config.toml
vocab_size = 4096
positions = "rope"
rope_theta = 10000.0
qk_norm = false
init = "uniform"
init_std_qkv = 0.0306
init_std_o = 0.0
init_std_down = 0.0
schedule = "wsd"
batch_tokens = 32768
MLP neurons of a small language model. Each row is named by its layer, matrix (gate and up: input weights) and neuron, and shows model dimensions 48-111. Each number is 128 + 32 x the weight over its row's rms, rounded and kept within 0 to 255. A neuron's up and down rows have the sign that makes its largest values positive.
After each neuron's rows, "fires after" lists the tokens most often just before its 100 highest values on Wikipedia text that the model never trained on.

L10.gate356 [163 107 157 110 114 124 118 155 104  88 128 167  95 122 124 159  82 127 106  57 136 120  58 113 156 174 140 131 132 126 166  76 145 142 120 159 105 170  79 155  42 114 152 127 139 134  85 124 116  83 171  70 144 163  76 133 139 110 144 104 135 123 133 116]
L10.up356 [125 114  93 136 157 134 123  85  90 112  71 102 176 130 160 123 140 132 145 134  56 165 122 104 123 143 128 100  91 115 151 162 101 166 106 119  53 155 146  80 142 142 174 156  85 145 134 161 102 107 100 148  80 147 108 190 117 175 139 135  94 136 141 122]
fires after: "-", " (", " ", "m", "U", " s"

L14.gate131 [148 155 153 146 159 155  82 129 116  85 129 112 142 110 153 107  71 135 144 113 157 185 159 185  73  62 117 140  59 121 128  42 125 124  93 140 149 191 103 153 152  37 139 105 182 163 140 107 125 154 141 105  67 106 129 180 125 126 138 145 199 143  69 178]
L14.up131 [103 149 162 140 141 107 144 134 132 172  84 101 128 200 103  95 148 125 123 123 114 132 161 135 144 136 178 188 102 148 157 200  96 120 132 123 130 122 100  64  87 158 173 133  79  92  73 150 119 152  97 113 140 113 125 165  72 169 134 121  51 151 179  69]
fires after: " ", " Sec"

L12.gate190 [106  92  79 120 133 125 134 109 151 141 133  92 149 166 168 178 160 114  25 135 137 138 153  58 108 113 111 127 131 161 146 133 138 160 116 112  88 116 125 149 123  81 120 158 124 139 153 158 186 148 162 117 127 195 153 178 148 140 115  90 122 179 115 153]
L12.up190 [110  79  81 156 106  93 170 113  91 130 102 169  40  73 140 118 129 109  62 153 108 151  97 109 178  69 127 161 124 155 110 176  89 119 200 143  82 171 135  86 131 139 100 182 104 131  95 153 196 164 116 148 160 111  97 161 197 147 122 141 124  88 138 136]
fires after: " ch", " t", " met", "t", " cont", " T"

L9.gate631 [ 63 158 105 107 171 145 183 124  87  91 117 117 150 149 125 146 107 101 136 115 119 110 101  88  67  90 111 119 161 141 141 129 100 105 188  68  58 134 130 122 194 170 135 109 131 177 153 160  73 153 113 151 177 125 137 155 163 116  86 143 123 120  77 114]
L9.up631 [165 106  99 156 152 130 105 170  76 108 112 123 169 121  98 111 159 120 103 154  85  84 120 144 106 153 159  95 110 124 122 109 142 184 175 147 116 115 103 152 108 119  79  76 121  93  98 142 163  86 103 132 122  85  93 166 102 140 134  70 127 150 130 180]
fires after: " |", " imp", " Epis", "hen", "-", "\n"

L11.gate190 [142 114  90 114 125 154 162 143 127 170 137 156 149 146 102 137 153 104  77 168 128 183 192 114 167  75 127 119 134 113 152  94 241 118 175 185  62 132  91 140 111 146  93 158 127 124 170 148 109  64 124 112 132  97 141 126 154 125 144  97  91  83  87 100]
L11.up190 [ 45 126 108  85 175 109 177 115 120 162 177 102 146 131  90  96 161 121  99 191 103 138 129 150 122 122 182  87 156 147 109 142 122 172 173 119  92 126 146 158 114  87  84 126 182 124 128 154 112 118 164 179 110 114 125 119  72  60  65  71 111 138 135  87]
fires after: "\n", " In", " f", " l", " "

L11.gate410 [ 84  89 145  86  96 143  75 164 158 111 131 143 153 115 153  88 184 118  78 124 157 121 123  74 202 160 107  89  93 139 143 207 143  87 119  86 120 118 118 123 218 185 149 125  96 163  53 107 109 118 166 123 152 116  87 129 136 194 156 174 161 146 193 103]
L11.up410 [152 112 124 137 133 192 130 133 126 172 104 161 127 155 170  94 110  99  94 140 118  59 144 117 170  96 163 152 126 158 158  64  61 159 152 104 111 114 117 139 144 114 136 132 115 143 131 133 105 119  96 116 129 177 131 136 181 170 111 169 100  87 110 140]
fires after: " P", "ip", " appro", " p", " co", "P"

L14.gate208 [181 162 116 191 191  92 143 195 126 126 133 150 144 145 156 112 145 116  97  88 157 164  77 142 130 156 125 152  87 142  69  68 112  88  97 155 123 129  94  80 182 168 194 104 118 126 139  87 148 120 125  86  79 124 118 141 151 105 128 162 158  75  70 163]
L14.up208 [123 176 158 120 216 108 211  96  88 163 118 144 125  83 125 120  96 156 118 124 128 156 158 154 152  80 191 121  97 139 124 146 160 170 103 103  97 129  88 144 148 104  84 154 163 135  80 109  76 128 106 106 166 129 116 184 128 148  83 129 192 155 142 142]
fires after: " S", " v", " s", " m", "istry", " "

L11.gate571 [ 80 133 127 119 168 148 203 121 164 138 197 111 146 122 134 166 119 148 117 167 115 118 108 149 141 140  97 105 123 162 125 161 112  88  83  90 198 123 141 164 161 123 102  99 131 132 198 179 155  45 136 109 152 125 116 117  93 150 152  97 142 118  93 135]
L11.up571 [117 146 123  74 177 116 141 102 164  93 183 129 104 114 162 148 117  90  81 119  63 113 143 141 126 139 101 118 133  95  93 161 114 121 122 100 148 176 145 171 168 128 134 133  95 150 146 140 167  46 125 105 120 107 117 118  99 173 151 108 159 145  78  84]
fires after: ".", "s.", "\".", "es.", "a.", ")."

L5.gate560 [161 149 126 130 121  79 133 148 119 146  98 131  95 178 133 115  95  53 161 138  80 142  89 132 169 154 122  88 103 114  88 127 103 130  94 121 129 109 112 200  63 171 190 150 118  93 175 217 105 110 170  94 174  88 169 103  99 134  74 133 107 118  74  76]
L5.up560 [122 174 134  94 132 100 108 139 128 115 117 167  96 118 124  87 121 100 149 142 114 118  83  85 147 110  69 113 164 114  96 107 156 106 142 129 140  93 167 118 116 115 156 148 102 122 198 112 155 163  96 122 191 116 156 133 103 111  71 171 127 124  99 157]
fires after: " |", " at", " –", " -"

L13.gate98 [132 157 112 156 103 137 147 209 111 136 162 184 102 124 119 156 143 159 120 114  76 174 157 162 116 165 156 109 127 105 185  92 114  76 171 138 135 115 198  83 200 151 160 122 116 132  99 153 150 129 155 100  91 126 131 142 135 131 120  85 148 160 147 184]
L13.up98 [136 117 137  98 189 135 196 104 139  86 116  93  56 158 109 115  90 161 138 144  77  89 151 155  98 149 114 224 117  77 107 172 137 160 171 103 137 139 171 129 165 185 116  59 167 126 126 167 118 155 143 109 154 126 106 112 120 134 164 170 114 106  97 125]
fires after: ".", "s.", "\".", "y."

L17.gate545 [162 103 156  81 153 127 134 114 125 130 125 111 142 132  71 166 140 129 139 173 112  91 143  75 183 130 129 123 145 135 168 104 102  96 138 129 142 138 110  99 146 123  40  98 133 136 145 127 147  92 123 122 116 127 102 113 133  91  96 113 119  67 110  97]
L17.up545 [ 71 160 100  68 110 134  85 111  92 133  76 123 133 119 123 143  68 143 210 162 127 120 188 107 177 106 184 142  95 130 123 142 161 145  48 171 139  94  94  90 153 179 128 193  95 135 162 103  84 131 134 158 146 183 112 133 135 121  93 107 116 144 127 168]
fires after: " |", "|"

L8.gate700 [148  81 147 149 143 126 131 153 142  99 137 151 126 141 129  81  76 125 146 125 103 128 101 134 129 179  97 157 115 165 195 155 114 134 146  96  95 174 181 122 147  88  81 155  90 115 176 156 113 181 113 143 169 137  95 153 135 101 133 125 116  89 125  44]
L8.up700 [157 120  76  79 163 131 100 164 178  74 144 136 137 103 117  51  86 118 144 163 125 144  81 121 124 182 116 111 166 128 127 112  96 136 167 176 113  93 151 130 117 100  95 129  66  97 188 152 101 180 166 144 129 144 103 117 143  68 133 161 129 102 116  82]
fires after: " |", " –", " -", "N", " d"

L17.gate336 [151 126 107 140  76 120 142 123 139  67 101  99 168  81 152 158 138 121 135  99 110  84 104 167  87 119 156 194 156 141 121 126 125 151 144 125 164 109 112 117 129 115 118 153 164 142 156 115 165  95  79 144  91 106 138  92 134  97 160 158 103 139 146 110]
L17.up336 [144 161  77 153  96 107 129  80  87 104 137  70 158  87 134 139 107 120 138 130  82 184 111 114 103  74 119 139 144  96 150 114  80  78 128 179 104  85  98  95  71 127  35 166 107  91  62 132  96  88 142 161 160  90 143 126 124 100 157 140 141  51  98 119]
fires after: " is", " was", " be", " It", " The", " to"

L17.gate144 [143 142 133 182 158 159 102  90 139 154 166 122 138 140 116 126 142 143  75 153  67 123 163 112 143 173  94 118  89 138 142 130 132 144 102 146 122  76 126 137 129 146  63  74 101 167 148 138 122  93 131 117  88 129 133 106  95 110  67 114  76 124  85 141]
L17.up144 [130 112 165 100 105 140 144 102 119 165 155 128  89  96  75 191 107 133 144  92 106 158 168 177 158  65  90  68 160  93 127  63 101 208  79 171 143  66  97 157 180 139 164  80  81 117  90  99 132 115 126 129 113 114 136 171  68 138  77 136 143 143 119 150]
fires after: " |", "|", ").", "-", ":00"

L19.gate315 [135 116  84  62  61  73 108 122 112 115 142 112 138  99 116  91 149 205 112 185 140  99 126 192 161 111 177  92 108 111  99 178 112  93 151 104 128 170 106 149 133 133 173 115 135 140 158 117 172  40 142 141  78 114 173 132 111 100 152  74  78 100 171 141]
L19.up315 [116 185 154 130 116 159 158 130 103 126 124 106 136 149  83 113 144 178 132 100 141 161  81 143 135 119 216 151 127 109  75 114  81  73 138 126 108 116 104 125 122 190  74 180 142 105 128 146 143 163  91 108 164  94 112  65  94 127 154 121 178 181 119 175]
fires after: "\n", " was", " is", " he"

L12.gate317 [141 118 115 148 156 119 128 115  85 135  98 143 133  95 176  63 164 116 134 122 132 181 197 136 106 127 134 180 168  94  72 124 159 112 128 113  73 131  92  56 157 158 103  92  82 134 120  98 150 136  99 104 121 175 139 117 154  97  61 128 137  69  99 129]
L12.up317 [134 124 124 114 176 157 175 117 139 129 161 128 140 101  65 147 141 120 103  63 111 129 164 112 147  82 177 119 128  88  92 175 121 165 124 103 137 111 170 141  49 157  94 180 167 138 143 132 150 146 172 139 150 195 141 131 132 137 132 144 117  99 127 134]
fires after: " d", "t", "D", " T", " st", " D"

L14.gate638 [ 89 148 103 111  77 132 158  83 121 140 111 111 125 108 149  86  96 116  90 101 137 132 112  85 111 133 138  92  78  98 145 130  98 180 138 108 131 120 145 102 132 110  88 177 154 127 133  65 179 147 123  91 166 182 114 130 119 166 125 144 125 154 124 124]
L14.up638 [134  99  74 104 128 131 119 109 119 110  74  83 120 123 136  93 114  95  88 119 157 106 128 105 156 141 126  82 109 117 134 139 151 173 122 123 108  52  78 100  93 155 119 141 163 127 103 127 208  87  81 115 169 163 121 100 153 131 162  72 145 162 116 138]
fires after: " N", " T", " t", " n", "ik"

L12.gate323 [164  96 115 112 128 151 148 132  91 126 127 104 145 146 100 164  89 142 116 113  64 115  93  36 102 171 188  90  78  84 165 145 110 135 146 161 153 129 191 115 134 162 129 138 133 155 136 112 201 152  92 125  99 177 100 128 141 196  62 136  89 146 111 135]
L12.up323 [136 157 135 159 124 104 138 125 161  79 150 136 103 171 137 117 102 162 126 158 167 130 173 118 137 160 150  87 120 165  89 104 136  92 112  85 134 153 128 152 105 178 195 132 164 110 161 131 145 113 151 133 115  99 132 128 164 136 136 133  97 147 107 124]
fires after: " N", " (I", " D", " C", "N", " n"

L17.gate100 [151  73 147 123 102 149 125 153 136 117 133 169 151 124 106 121 160  72 129 172  67 132 149 146 159 104 136 133 135 137 116 123 121 110 150 132  64 122 108 109 151 132  82 134 122 191 141 142  80 136 149 141 182 107  66 128 108 147 138 154  59 124  82 136]
L17.up100 [ 97 129 144 121 148 145  78 111 166  88  85  94 128 120  86  62 149  77 129 130  89 112 102 194 121 132 135  86 146 215 107 157 162 176 119  90 145  89 122  93 127 148  83 186  83 184 123 177 107  81 158 136 170 110 120 139 121  89  87 118  90 129  88 143]
fires after: " |", " (", " con", " 5", " –"

L14.gate605 [133 151 140 142  98  84 174 127 103 189  87 133 117 134 112 176 136 150 102 100 102 114 159 140 192 157 170 138 131 125 120 151  82 111 121 140 124  78 156 192 174 168 134 130 156 156 159 178 131  87 177 163 144  36 115 135 135 159 157  73 141 179 124 146]
L14.up605 [108 153 151 101 141  83 142 103  93 112 176 126 148 181 161  99  58 107 106  92  76 112 147 139 107 102 149 104 193 115  62 125 116 125 180 129 185 118 174 156 100 117 174  64 110 150  94 176 174 108 163 127 167 130  66 158  77  95 168 122 146 127 140  88]
fires after: ".", "s.", "\".", ")."

L10.gate579 [104 117 142 142 100 130 116 185 156 111 194 136 152 148 126 141 150  73  83 152 184 151 132 123 102 139 123  89  89 120 106 148  89 166 148 132 131 145 104 118 107 190 174  81  80 192 129 157 107 169 132 132 102  97  99 157 115  57 173 113  67 138 190 154]
L10.up579 [158 116 139 131 138 185 111 126 111 172 150 158  86  65 114 114 153 102  94 211 126  87 136 159  95  90 108  73 107 118 146 144 129 154 115 151  79 178 139 131 138 113  65 104  94 149 173 181 195 119 133 157  84  97 116 129 112 146 152 137  46 122 169 218]
fires after: " j", " P", " H", " p", " D", " K"